Weights of a small transformer language model: MLP 960 tanh GELU, no biases in attention or MLP.
MLP neurons of a small language model. Each row is named by its layer, matrix (up: input weights) and neuron, and shows model dimensions 0-191. Each number is 128 + 24 x the weight over its row's rms, rounded and kept within 0 to 255. Numbers have three digits each.
After each neuron's rows, "fires after" lists the tokens most often just before its 100 highest values on Wikipedia text that the model never trained on.

L9.up432:133106135108172166145112150156112119162126128087098127071107124151109114144106101138124140171096168097137131154108136102132103105130130141094176075117136128109142140131146126153087103153162088155102163150119119164166128193110105142144134100175168106125164116113122154141116136115151122128120151114149103093120140147140128156122138167106161097165119114129136117100125158106120093114081110147132150134117120135174167118139185145126120101150137144104113110144109064148106119122130137138101170130157136128129172127141111120137078087084144150152153141109132117154125100150101132138
fires after: "le", " in", "he", "e", "ie", "ra"

L6.up764:112109136106111132169143123111108123134174136109096127138142116142133133105143131125126082141134130078122116171151110109159108128131126150121142132150116141130141126118098127174170129106155148126151117102167136126077104159151135100123173155137114161151120149100113127100181149140126109110091163127086130087146127150096063161077125098101158135172154113146134097148115135137162125145163121072116138124166107176102149145144163132132117173123075119114082115154157150107141106118082148090130163148111144136101114120112148139146135162106117112141127109128102139139121178086107137110
fires after: " R", " is", " h", " r", "″"

L4.up456:126117129190163130124131137090111142095124114117154135148109151129133051160129100140124160140133107120063123104156138122114149182149150116140129124122146109112140153105112092117156107121104159118129157159107111078120141164144181139135161105147118141143122103124099151134129086141146111081117116116143102116118104160151127106149121084140085172126117113112146158127075064099105136187158145122140134114150114124095133139177138111117153109100125118155143107106139122126143132109128153065136177112137115103125165132150123152140119142149118139117140172146097131146140138170120155122
fires after: "ubl", " P", " C", " p", "o", "ow"

L10.up77:102122154158124111134123108137131122125111132123117116087158105109087145117089142119090113136149139100094146116138113165146130123177134090134118137166149083125156128128118106139116112094098120094095117148117126132057134167084112143153124178112112136124164113154132149130112113119116129118166141106139143124176155126113129113088126141064199123157138089144144162135156112105136158102142133137157114159106165133135134141145131182161108116146137206138130147127156137078122125108142191132119086148128122121121130143148107129161132132122133138134130156100107136092175118139130172158
fires after: " \"", ".\n\n", "-"

L6.up675:102147133129115151143146117145153128152139150115149142110153085118140114165117150126138132146134101096141094106114134141135106169172157149100102075063123144082144100107098143090164124110131135153101114136132183136104130111170124122116144132123095102147133138127134141096156111170093087147116096114117169116153154133148145126118127129093117092143176109107098160089132177115146090127168108141138116098131116084190126142103130120139156125128096128154160122125127116152129134089160160141113154118116057190133121150122132151144120123107137143100117115136113096138143108110087152098
fires after: " s", " S", " sp", "S", " Sp"

L10.up434:124080117156118147122173177097112173105086124111130146103121126133112140138108133141113117146105183096113133114102098124141165126144155135156128141091125112117139117112102105161138109134151071108125153150123156116150105187124150146117110148083120116088133142122141146130128131120110152156139167174128134124116158136113137146156159119092107110118118114167094148113134089126121106112170133136168128141082114116074178108135095112163125184127154079117136149105098119117099094136124143142125116175117079077108124167142132165105127118107121132082148104139125168134128147116136113164
fires after: ",", " was", ".", " |", "-"

L7.up405:118150129169137135129087129111170098140156122129140118133162138079142139132113109134166124177158167138142101119095134133148082138125184129115163086106113167146099086099112113129127092120163131144134118137070163120124121091126135161104164087074099164094110108164126113078146114165127130174132140134117117130127126119130134168118127104110160133132147101138148140139145131149146116152134116103142156123138125149105156157133148080148191126116155098094129171136132109152097110097109102104126118146133122153106161165095133152084139143134112125137125102147090104096121092148126090120
fires after: " s", " ex", "f", "uc", " S"

L7.up6:134133148152108189133156180092149112128128116107093104138108076174168159178172101126111136130122141096148161116150156091143094172098131109131099120098111148126137109116142090125101111117113168132116100140131169112136113073113140085130128131122092177135131144122131140133142113145133134102151138134134104127142125161098135129130118148091157093122198092157137137139110128146144124156097134109130141113111073104096148140097084102130141131105126099144145129067137124136133101128129098134150137124156149077127122114108178089140105093137123114150105167134109127113159150156139127149
fires after: " C", "er", "r", "he", " Is", "uc"

L9.up402:117161158167135136131120110140140112131128151119117107144095124059136086142127128128123149164102113131167161127128096132137150112102127142112096130160154142142136154097126134135128133124162072153114157114128184151156109101109125115167106157104118078149113147107147140144079122140174076102142129133162118123104126064106070143083122133131139128145121130094141149121144144156126110149120150147125136141077189113115143107138153151142130133099126129096124148104133138110169118138114095085162111094133180096136096112127112103141103168091127128117154132177140159117156159143103136127
fires after: "ir", "al", "4", "r", " f", "t"

L9.up160:149108100112109093153141125171110144146132137100153128120089138100136086145133146122157120144156114098157128143120131083125124135162127112097089112122162096114093132130159142133110142133107131145166122118114116171137145166112098149113126126120132115109099115144128132145162178134123095106162163094139157079129128103098136137090132111107150170161135167138112124185148117140127145122108088116159132100131091072114139155142131138120087132146138143155140100102146075117118153129136140125101103101119193103131113075152101172068096120157145122105139154146091086109096122098136112138
fires after: " g", " w", " j", " l", " st", " sh"

L6.up213:216126147139151124144146128143154107115132161103116124152160103152115123146099084104126125125118127098097167125128136108155109167136134156153137123128113124121140169144098132124118070143166111122118128124123176125109132140094173127094140157096100164108122097116136136121134139149115146142079149130151120136119126072120135149131155151117097149126116124129122139139100123104107141102129094122162109121116155155104163111152174121158105115091128113095084130075067173139092160130123121152160126114094146079166158098131147167085123171131105130124125144140155123132099113143116087106
fires after: " the", " S", ".", "-", ".\n\n", " ("

L6.up42:096093148123148157116145137102116109116121134115141150132143129079107105177131144108099120142102118110170108133112107113105137180137122148113142133100132131147128146139100124102147114081140169114126118150151110109128108097142137104165119116102111098153177171155168120082130114073153154166104149123140157140194153141147152083134116098146134091131095106076123147097111145132113136102138136115163120130124131109104152164104100195135111115152135109161122073146154086131142133147145094140136117137120096120109124132088129090158153138123147115102116110161122110071104145162157132140
fires after: " rem", "ain", " dis", "er", " cons", " gr"

L9.up226:137129141124101127095126165138118084160090099117106113116125165146121107151167128126133112111136168118116144130106099095140118120137129155140136174130088097139152136136129119143114141115167128121098116144110136075178068131127116109137155137148117132119113162141105157164145132090112089123140145107111113149119085124145100106154154132105212107157116136111140145123105124167103107157078104127142125167104113143177125120109156159171142160132098101105181121123153132073123131134099137121128131138123162119136138107128099158162150110118155142175167111123104093178094149147106130102
fires after: "ar", "le", " Car", "he", "y"

L10.up760:124099114120085155114129146145113148134108116109079104081111082161173103089108129100131131144142133140127162128161175085117095075189106122121126125090114142120137105149109103157094146134183132115095134133128147115115104170099143105090138151136158115117137083153129132095118111129093119132140158116129145147105107098132159181110141149105156138122118072126113110144110174128151152167140134157121135122194096171125124134106157132097145126099107139131139091177119115135151142139108094112128180154147141131139101098144100124177125124143132140150122125149154111149107127132133118107
fires after: "le", " e", "e", " h", " H", " E"

L10.up192:144170120164113141167102151133130069107146103133094083138153125115177090156114095132112115135161126128086168130120164153142096107129148114127108105114144108119133138113110163129131115099117100167109116114100148147159086112171120154109183145120134117134101141141099181095084112172107141124107119114107157143110144095155120186154124082140169128102139127135079144107108120114173145135156128122143149104091137148165118115099127116158131116106133138148129141092096107127143121149150149134135091120156184167123142131129108110126125158160131134099106120105111145180123130120133086151
fires after: " T", "s", " S", " of", " in"

L6.up811:107126111129111111098112189173135131135100116115147113155098125094095148167121163122094172136142115094154141130138104133144094167119158119099131138091118161132125164118106091091106119115130139134154131104138113131135118107099161152141132126133133132155119142093127168106119105081127144137123126140154090138110096105090149140132133115144167137156173118110130144112112117144178172151165133103110133160111150078116161139121098121160103122152124126133184117075110083156091112105143096093153110109101112145168126102141134157159172101109115169106159102145091089111139117115133126163
fires after: "oc", "+", "s", "a", "h", "im"

L6.up393:108121150088147086104144127106139129110136158106116087112135135140120176151125098132120112156077108114140167144114101111099158162088156161112149120130128124080152102108114094133096124170090156128124146128138124154098103145154148141147085162116111195085156099130137110150123165149108143175134117157150163169111112182134131132153098141078122131159159142143126098111093120137138139106113160117153123167150142093151138164095105105134145110093140125135137145074141107109139122114109091165141096130140134123103146116110166148138148101129139080118088142134137113140130088133111135129
fires after: "cc", "c", " c", " C", " acc", " dec"

L10.up426:195133135127157129133143135120114109145154129119133149133097144111087117136172151123131117117146117164144139144062164107143152152100134136138150147114147139119151128132103165105099089096101109111153190122157141153111118092127121109105112126188115130109167147112129161111169131123112142083148181119135100115119117091103099145151127135102107103086140081146158125137108112117151124104193134131131146126127111131107098143145130128153097142163090118123077130104135151095150104110160165138122111109178102127133114116121104152137070105149151093136120153127134162154136127107128076100
fires after: " P", " S", "v", "ort", "in"

L11.up224:160120163196149126175136100146124156150130139139156121126155163080166129129127115124081122121156120129104098144147091129080095130094113141109078143098135117087137127166127107097114129107124115093140132147149158123135126144116079115106114170129107116146156068160121105144133162147097150133192080138117143124115064105099154129128126140129109105133158115126122074132128111120151135130125136113136150098138112115115134143210121123126147110102102163121113151120073122175133127124135129147116096162133122145145112139114110150142128148125133082146140133110145126083128167096146131123
fires after: " W", " b", "w", " H", " h", " w"

L7.up916:122112091138162103118126155177178181093108098108146146143125138118148120113106102072142108128113105127161060118100099092114072153128112126141116104170113117147127125088093151143141128118087116148141144100163105095126109127163105135131090126145119179147136140108117120111160124101085118121113151113091196143129122117129134165120144151129137174085092155146187116156151159167149127119143087153114142101093128114119137091149133149149141113122123132140147116108158133123156158169126169147128145086130100126098139123145154125149125127113101112149125112129116110122124141173146112128
fires after: " g", " r", " Bl", " b", "l", " v"

L6.up561:127147107111167127144198100092160170152150126130123098109146082112137161163098145151158100116115145136123124114139156146091138117132152097124103154136079142150126139142111106128121127091141126140145108120109149126149160148108098156091122157142115123129118153123107103114149147152125105130160126117127129147114071134136102148146134116065147111155108148109116128085138118120142095154111140176110156118182151141136114194154111158137162095161110133135087079117138102096106102135091130116112155139130131126157147108127130112126125122202080136137100152147114157125122142094170109096
fires after: " N", "ur", " No", " L", " n"

L7.up301:153096109131078111118143159130106120113110133083149132111085129120112130130122125128170104128136137135104130129077100084173157143122145119130086135109136141113153168141076116130177126123131150165145176142135103128175117129128134142133125152149163118113128114165137128159105159175118116179118136123084094133094138128145138113121127152090137143175106097132131139119162070149164149122113148116159143082133085089085132145117140179113172152134122114112086131147133123143107184114158083162124113134093119156151102147090103111120120125157127129117144150103137142156111149111164133136
fires after: " Ch", " gr", " W", " w"

L9.up728:118132098133126159094099109143105087152120203100094145120099150124127151151116144112145143142169142137131137153128116150108136123181160171115087133117156130109170143117108141140163126157131111149105123148113117159149152087128126124143116159161130161091112129108126125131110133049119143151135117141135130128168115156094147133101129167125115144116105061147116101108128205117161114126133138139151108126139155135104094116121144160116095061128123139142103093110153119132091140144153108142098142143121135149154120113110104113193142171138134137115129114080134170130125121132168116115
fires after: " H", "h", " h", "m", "l", "ic"

L7.up96:072149154154158139085154084122120091112163139134131112091089120140088151102120156133161112143202154123105129141130168091122122148133125119128142122117138111112161099154164101121126095202137135130101134145122142155145109119133127165143107097118087112137109109120102114035127144171123070147115167114155120133106103122122133132136169133124136114142145153112130106131129138130110099130154136129144136134116117105111080114090095126134097108117161142092112113165133125111110131119140130121167117148182155146131130140098098156107104182129151097136122121109135120167118156144116141152
fires after: " U", "U", " o", " O", "p", "le"

L9.up637:135151136193136165127154156146154096118114142114139147129152116085136121133090153128100122107121139122147164127140127097160179125134104186080163145132127113163126141147129129116152083128133118115096124154125112163162132125127100166148110122102133144153141170137115098095150117135092139130139113140144094107127080121091109112133115065106142150157152132107145108127133123135114131099136153118165123167128095134106174121121135199145105051147153127114126093131115103106145123085118185124164127139126112148158125146118097126095105128111119118121150158160099155133171087122148133135
fires after: "-", " pro", ".\n\n", ".", "===", " co"

L10.up652:119106095149098159091180153151138127132143134105127157155126129147121159119117173112117097114124141148182111142152158118115142148143113112139133174169181122149177151145132131127076130130135112126173130146129148142180121088139140128138120130110079104122097140144125131129068123119096171100169154113133123149145161135102128095106123126146129127173136115091092105122098122159103086084116095097137129118158077113098130148092103133154182135097150122137145143117144097129119155115114129094136125125106152121144091125109150098118103103111164106087125114109107180143108136130102109156
fires after: "er", "gr", " man", "f", "p", "r"

L6.up894:123127137145127136135155103157154109122159112142115145116120157080133104105109134142130140110140098145122072135087142129077099176153172120152182110166104124110130136145103119104114102108143087124137091158101159126126096148125115114143166171138150144080141118141080111104152175118138130119110165106109130107128093135182090141131127158158144115129093093103164073103116106083140117147159111153117149130174153148146130178121135123097151139095155112119138083142101106157108088096167141142117110096129111148165123130116141122122166154130123127167137134151141109140141112117148153118
fires after: " r", "ver", " ro", "at", " sp", " se"

L10.up757:133140138123114141161106108126139132139110171129143154117110127097099124141148131166133146135101127120127113131107096120111147170158087089136163129139158124139169131095091146095099107120154121128154113139144126098104108146089163146128140092142096125178132128126109168125114110129148117121140127093130120174098129143156151114123085106070137094169137129138130091155096125140142120153107113106151120164115112114113073154161126156119149137092135105132151113118109102150154164146149103124086127115121134150081184065146137162163106190130096115112083095150144150118138111112176133092
fires after: " res", "ce", "e", " P", "m", "os"

L6.up703:112141087088144094111147168147152092137150132133129133116189099094143130144178134109093133166116134137120166108131125094128129113168116097116093125138165147096130116129100103114124135074126171112103118131137112082141151103136179094128113157149094177122103123143121166152151146120117095144121108159074125148118112148110179171135152105143111171107102117105146155154140145153124146125134112150084150104124129130123121146099133156123124133112126138088112127115131131149140137107098123115101159126155096158082172146151168152156097125141145120120140104163073139139128147160143125076
fires after: " M", " C", " v", " b", " U"

L9.up822:155145105171102159115165148169126155116154151136115109074075123140111087139098139141130129133109136095124153153176103160123128095116172158119099144134194090124156142119126099152080133152156126142141134130164088141140093079179092118154111101139117112127106103100146115130163134119139114112074149114161084115109140124125127115114114146099167153117159077082167108117109129125131120160139135113128139101143130093144124125104175159127128114114147118148134128142108123095148113119141141094131127141096113160137087135150139117082081101147127124123175158107111117153133137153120139125
fires after: "ro", "r", "ur", "ir", " gr"

L4.up215:120127151110127125099129117116139127164142115129156169130118089146117173142086153111150132142142102125152141085142137141152097148121138126128140198093131117119154095102090120127144126097149139113095057092103135143191138141122174146088097130124092150141092115133125157174150156136145124125174125121117165153133099118096129120153087113114138093143137097139120130095119082164151113149093111155128143132115098125090138124121117157126122129136115143086084154075108116106134128113142092139112118140130080188135148108150174136150114127126139142078127124176143126142142170130133132122
fires after: " S", "ep", "S", " b", " f", " F"

L4.up222:153131134095159111142163150111169136107098192190105098097076125163136190155097153101126111117146135123124116112069125112144129085137116060147116168104134125123151121109124123130094119119129160125122111161085118109127144102154139166117130137113159116142122158174119122139113115130138139155154138106080140129166102127096108130155111097103140102134126141121125107100124133145127117104125120122160159096147117089102130084120132164190103134149151148114123138101132114163100140101135125126129130178101089139137152133158093159101123154152133089128149142157092151115122135116163128111
fires after: " Ch", "ild", " j", " F", " S"

L10.up285:131146152122112161104139153107144111105140154149090130122132128123145127188121133116130142113178161114129133144143181138171115107092111099137126103135143147118118098109089103146097080104156099134129120152111109121129130138118089121124106151110094154142151166106115142103131129108101124141096137112143109140165089114171141110125103084092144106106163095087127179105129155119122161126144121115137178131126132111106113136123114136124097105078141154128178178157143087161125153137145162091100131145162129158148129083145143125079099130122133125141118121109174120155149101198107097141
fires after: " s", " in", " des", " to", "s", "es"

L7.up176:143149131154118124115132112130103140083160145101188131099064135150118119110152121148142120092097178105156112137152132126169137115159119104097151159131103099085145141115145138192141122144133092112127160164131121125139164164120117177138133106127150098096110170137140109099111177118132106139184162107134108130154143085094175129137149086126118143171139096116125125075121134135117096127119150113108172083141136131116113129127131167086113142116098125106105137101154158142146160115112102117084119140138148140169149134124132136161124102146138136126111098107101137149124162148176131133
fires after: " w", " W", "-", "ild", " L", " kn"

L9.up621:137169078133102171090120139125154094161138151121118162115087146130101110156148132164130129132185112090141172100112114131122146106123132099097110168133082111152106156125087102172155156134118116132139093111138110113127079163148111157126172133103129156116079112123088144122138113133131134164143097141159150122102141094115189157164081115124150138146117118124128101135083101118132095143124125137114134118119130139117153113108155090143119114110172149166151139140151110078110124108111175114123147108093139123091091128142141129109109143090113154153162155123130145123160113166106105124
fires after: " ", "y", "ur", "ro"

L7.up59:136140138154111164138137115114166148133130118129097115092098079137136120151158120142102093130126101168161121102102072148134124172150123117135122129154082112089173135115145134127177141126142148150136121140144144125160156098113120132109138149163156125100169095139101165156115110115116122150147136109142191129124154101151129121120140161165144121126152132093119139085134074124104143113109122155133141112131114180135140127140074123120088092073132127083130163135139177125152132117170127109194123110121114171105144115113139095145092077136149136121151152097129104146098146149125139143
fires after: " Sc", " sc", "re", "ru", " sp", " r"

L7.up762:132157131107164122125087129141146124135078144159107120162116138131139170162125146137121134152106150110138135137133113131129070133119125157118128154118149142130149129124111114125134105138132188077168114142123092150142125140116122117116119128108131141098149149161122193159102116144133098122101124103070162114128115119187166127146125067101127093158119107114135140070081133114114126178154089128110118171116142146109116086130156080074156096116150102105111111143126148147142091179116178110132118130121163150100142114092126150149131111164158117153151135118135111131107140118140151107
fires after: " G", " Con", " d", " g", " ac"

L7.up575:148124173113111126160132089131132128131148136094115073091131110161144139147113145144142104147149145145152132127085093102144119134184149146134084118119079134122117131122125112093171122137147126103110150091141160172140145154163082170103143136081125149075139099166157099084133132144107113139112156098129098145136063112116090123147137116069089142126169127139137117186106113130142094139124124139166092104107113144145102156118142154142160119157139118128105126092117102157114156152133147113116133117127146144133143141128126146130174123125139126165098169108168123124121125160166154120
fires after: " N", "S", " S", " R", " n", "ort"

L10.up695:119140140103111112118141149123163131141136134158116074084120098129112111067106148177136148140131171106123147142109143118143121112147141102134146153096141132106108117134167084175115137150121127127105138142122134154141129176108121114135186085119102116136130083135098106063151134157106107118123136113140081154146104111148159094149164134135145082136116119119119160105133173188114129139135141109194143089122096110135097148137143146114082117115141087152131092137150126123120146157123141176143133103110160151160126118119127113139109134146158165133163123102167119108138089083106134148
fires after: " re", " the", "le", "he", "|", " The"

L6.up730:130127125120125095132146165136167117126128126110079132125104123114138130102114116167165128114171148131127162104119193155164148122111161097121153111121069141133135119133140104097129119166177158198099123145150158127193155119123157104123091084145115130123135098095080108084112116139134146132155180121134118104106117096109131132093099106137149113143121091105188128086159141123096141139143094100074126143136140151162083143152151135098123104115125148127097148103093126113119153119110136134140156125089119111157141150113139175136107125134144148153137105112103111126132145109127115154
fires after: " o", " e", "le", "re", "m"

L6.up143:113145168157130128145129102117153120165156099172122151126122076102155138138130125114105083146143117123122067143073089121131129129117110113148145117123107088120116152138160152175142099084151124130130133139123131094169085146176094098117128148143135117142156106135122109117133153124092145135146156126113117135135102148162129121099125117137126156160168127151166121125124066113133096143133120085174170123133078131147136162137129103150155103145106113105106111095096160120110114116105159154120141096150112155089134106103166123144147140121125152087127158152105155114136160172057138133
fires after: " r", " off", "un", " sp", " R"

L6.up55:091135103160171120126114161109171121102147095133133132124111099137135083150120149143117151128196118127198111119107133105144129161179141150134056116130145122156161114159127087078152121148141102141148096133109129099126125146121161123115144151135124104122149119141129104111148144123121143113089141169130104121159121089121066099175109082123131157120130149112096107087071100079152148103129168144160105149091124130136098140129138118095120133116150149124138142131145146139139113123135131107173147135107126111088113160168123155093129127127145119135130165157110140120136083131131157109
fires after: " P", " p", "-", "p", " Ad", " ad"

L9.up921:129112118090128106115153166172179132166128113130135130119146185114145156148095142128135136133140130125082118138142150093134156109174105138140116105154120118104092113156079120098118088138130123173134141129131083102083122115167148134118135126113153118144173109094145083104108127074147137154096188132156154139133160121127136149120133155121105128157141112143129105144125119131122080101116095102152102150139128118165126113118113121088118136160075137154164139121129124111118120101126091110139135090119142146179114136135161125145110155170117182105147139120114159199144117120097148095
fires after: " an", " a", " one", " A"

L6.up550:159152161142108121119130119116118137112138163110171155118112140076121121101123178111128125082140109104117128141132164080119091131171131116157119104106098154112164123119157130088089121134127110147102124111160174158124100106136147137107141118145134163121157151132099099144166134136116135085088099144135194121130110105118120170158133128137116162140158118126099125154110184185135145100134159108112079120171117131200141139116137171145101106135149107100118172112124118113095136117146120157145125135124126142137083113122152150151096104107129119100150127166158109151130088128166129113
fires after: " T", " t", " s", " S", " h", " M"

L4.up778:136096149130151151132142147142079122123172136120143142125157135139129133181153102058171107114152094111124121121145143128134108142134164127108089144083102120127128175146159187120077112140122132151102108127169154119124121123167128103139099156112158131126119146178087141144125138134118131105131110162152156109097125072161143148161138143156099122130090139110113163162095113147135131148197158142126141121120154137129153111097140158136078136117112116104165136151135090103144101155114118139156139114141120182097103092100103116133094089098157123137107123133133150139164113130112132105
fires after: " C", " c", " (", "al", "c", " A"

L4.up679:158123174136107113128156160127121145116103170126112111130112157134166075156125117142126152150106103101131124114136162123128156144128139134137103173107129114103106103183089124123117090124131158108119111094150128112132083135144095179129105141099083097134173100102123066117113136138152108077147172173169130147127127136140106137120166170069102137106150109140114130114111121103122121106130129124149104154150159120135096125119130102143167123114110158120128125159136084108153131144160168129156108156086133150162160101128160095126142173113155121142084132131104085138107148109122097125
fires after: " A", " a", "D", " P", "A"

L7.up742:104161118115095125158168101179108184121109118173113109107118116138160183137142074118112083119128105135137151124061124115111116142146120148153165132098099118117096166116111131157139125135131150138152119091163160137194109115139125091101114121118139131121118151115135116112140121113098125136134170144129178144134135174131150114161144109112072134163097133143137153102143157130107119138123109142152147127105154133150104128116110119147110077107150118110102117133149096094121122194122108129171134151136133125078146109131103105171142099162135109139084114143096160109143092098127135134
fires after: " or", " was", " c", " is", "c", " Col"

L7.up549:129113125160174128094143127111104144156105117153159123125098150116129108083071127140088122087122144091148149102123094114163143144166119124128159108108126138120146139119118123093108155164136134181139147130130146126112155160127168136150155163160160122124169159107116157173142163117118113133097148134153185107114146136114119149102125091096126112180136155127123145109140135129166159156149165108092147089119098096109094100166097137142154099113127161099135116113130128099099129093143103113101067109091140162148123147106135112110148099117088142120158092102149123128153123106118133092
fires after: " Y", "y", "h", " Th", "a"

L6.up328:115123132158139146156142152134125147133103144152138113128106061111189114149093141139101182107113119151078091100122160108122079150133104141137120136098091145138150117137084136127165134131128172161119110122139111135124148128109101106109124125108097177151098124105098127142100103147126126144145161116114143082144151127151083162102141148157102134117165113122111173137116150099104154124131140155159092118100097132157177130142162141111145105104172101196115133126194129135161132128111162141110118128091137128127116148156138176112119136120116129132115107142126099152107169135115095161
fires after: " S", " s", "S", "u"

L4.up368:148163143100090147143108119149130163140111123102137146120108096127127145124121138128142129101140115108157127113104115139127125143164097143104133121099140066128188111115135104112119118144127100124170120070082101172106120123138104154137131163113097164131130159116149124154106159180092144119139140086094161128150145124152113151079144126133145114165170131115131133149141157195131161134127095143112129052106096123093121134134153151124124134106133127150094127088121103109147137143121167128115090133115122102152124162139159084124094126144130098100148147141129136131081177088172099117
fires after: " St", " st", " j", "ish"

L11.up922:194138137155122164136123140159115103177077138109153136141126123112129117123138118113143168127154132149103136159112148132081107149118130174113110131130163124056134118150115123107137142116100161110146113152145099088144130143051113168126132119092120140162133127132094078081110146171128100135160106155106140137112094169106148160099107136140100123138134122101122123141107132126153120093123114182139157117130137134087089172122158144099149118170135130093124123137152120156116173137134125165106117118132126155143118096122076118167122107139128117184106149103117136143139096128137098125
fires after: " H", " ex", " h", "h", " th", "a"

L9.up652:159125155153113142094135149077138123159107112153097143180118119118093085133222118083113139128137136139130096147112137145089148113147117146098139119116119140109126128150147190114164105105134138141134168133137133084117154119138126112161156099163118101131116129129106137144086121151104169116173093164148131134129140108118145122116140137170153129139153168100108138101142145139129104134122153118120088092114083158155134113138128085135114155125122099097110113129115127116149149088136138098161104092142139125075137139133116171079109111093102109121148131112183127123121170096136146108
fires after: " ", "ot", "at", "g", "t", "st"

L11.up244:159166088139109097151103152096101142173090149130150155132148158084090114151141100113144158140139170113133152104146162170096127116136144169145136123148148112130097096170068130143136126094104129153140126149127130151086104146122132112129093115133143095127134155138123083138109147151096091125099143156123166159097166144128136119123065111131111169094112148120138103112101090119134130118079127133098156138129154143121098134165146122151134099109114135127158163145130122125146121136138115113085170142158104175134136099124075117147176130104135113123144128130123120127157167169151083126
fires after: "a", "o", " W", " D", "e", "h"

L10.up399:114165130127135169088101178090095094142121120111160163125124151147122109149179146082105133148129115128142116132131131124111123131079058140113119113148147082125125152157155118095093112095126127130113129121097095141125132131132107131119138133134090164165144115141121145126104170136082165123130134110133070153108133113131108152122095125140145160192100114107121172179128107125167121123126109106112101105105091134104123144147110142125122141120152131116152130103072129146146153082130118143136101137121164197097166112127167147113166152171121114116161129152114102137126106111107124143
fires after: "ist", "st", "c", "t", "it"

L4.up244:160160121147138146111146144115096119158138138115119149117099103093094140177179134164106138108111172133159145123161157133147128160115113132127137144164155192166173144162093076144095112150166100129184101112123138142130111127118133138113101122107085156126089116092081169170076091127153120128153124160115143084121144097087111124140125082101147112158156120168125105113114123147078149142109087109139114131118132155109124127118142098144128129140137150100102139123109127125130104147113100132147112113126118151118109139123138136075151128120160099103134139084096140132109101120156145154
fires after: " pro", " f", " p", " G", "enc", " g"

L6.up934:135140112138171139077137164136143130095132115098102109118131096100128118149112135125097122129133103105177126186104145132149137146127095115150128132085152147181111136115138105128151125096092174153120110142132112149118119129159145094158083122151097147113104111130093172148124115138123132124103178080076105076113122119116184138142174070103144130146142114086146185145147142158124145112146127122097132136110160144142089135117144097130172164097131104127149111121132127113158170116149139157129111157129135098086157123118116153148136076120128145109102127157126151120129095134116166119
fires after: " D", " C", " P", " M", " In"

L6.up237:142154145129103126123109114135113140108123137150083138137099091143126119148103166081152103103105153129147124137082103128109105173149148117186090152129086104174123133093081135118107127147144135141128127102109157111119100150119160115093145160135100131115124108120116140128111155155101112098154175097128129156121126147110122112125118146129107147105140097080158133153111109141157112140119180155138114098147128088171094188107145126156151108114157101144139172094134155114120122129123101181104143105086127129112115122115151159125134125189181145126165151118160103130114125146117173165
fires after: " r", " R", "e"

L9.up308:113153136155120137096154144120103129112130145161143102133106167125151157158173089134124160120134109122144123143170124113101161116101150144113114161145115112148115118145137124071119136155134106108081129155133105132138173160161095143096145137111129150108097116103158099119099123089133128159132134164145118114082104116092139116110128128138113129133088134119126106106158131131124124065152093143149141111128136159108146119085168143118072115088139107104163194133122112122158112164094122117152112125132156158104116129143123125107115123138180151148122186154092188144122100188121154146
fires after: "c", " pro", " c", "ec", "C", " cl"

L4.up338:164121142112126157160141136121128153147138133086098138149125111062119117150087128136141135142153109111156139089139118104158143142141148107112088130092191126100142106107135149168104091113139142118143103130160113120158142148107149102148080141119062139124123106138129154078169131138126160153119126110179117122103127081186123105112086158114140131161171141127128145126135136133147125143108147133104111133101145137139123105108107105097143115098104130124144126172146132141162125106142128159079132156167103120162149139091139195097131152111144108120157115148133108093123081098091131102
fires after: " d", " D", "D", " s", " S", "e"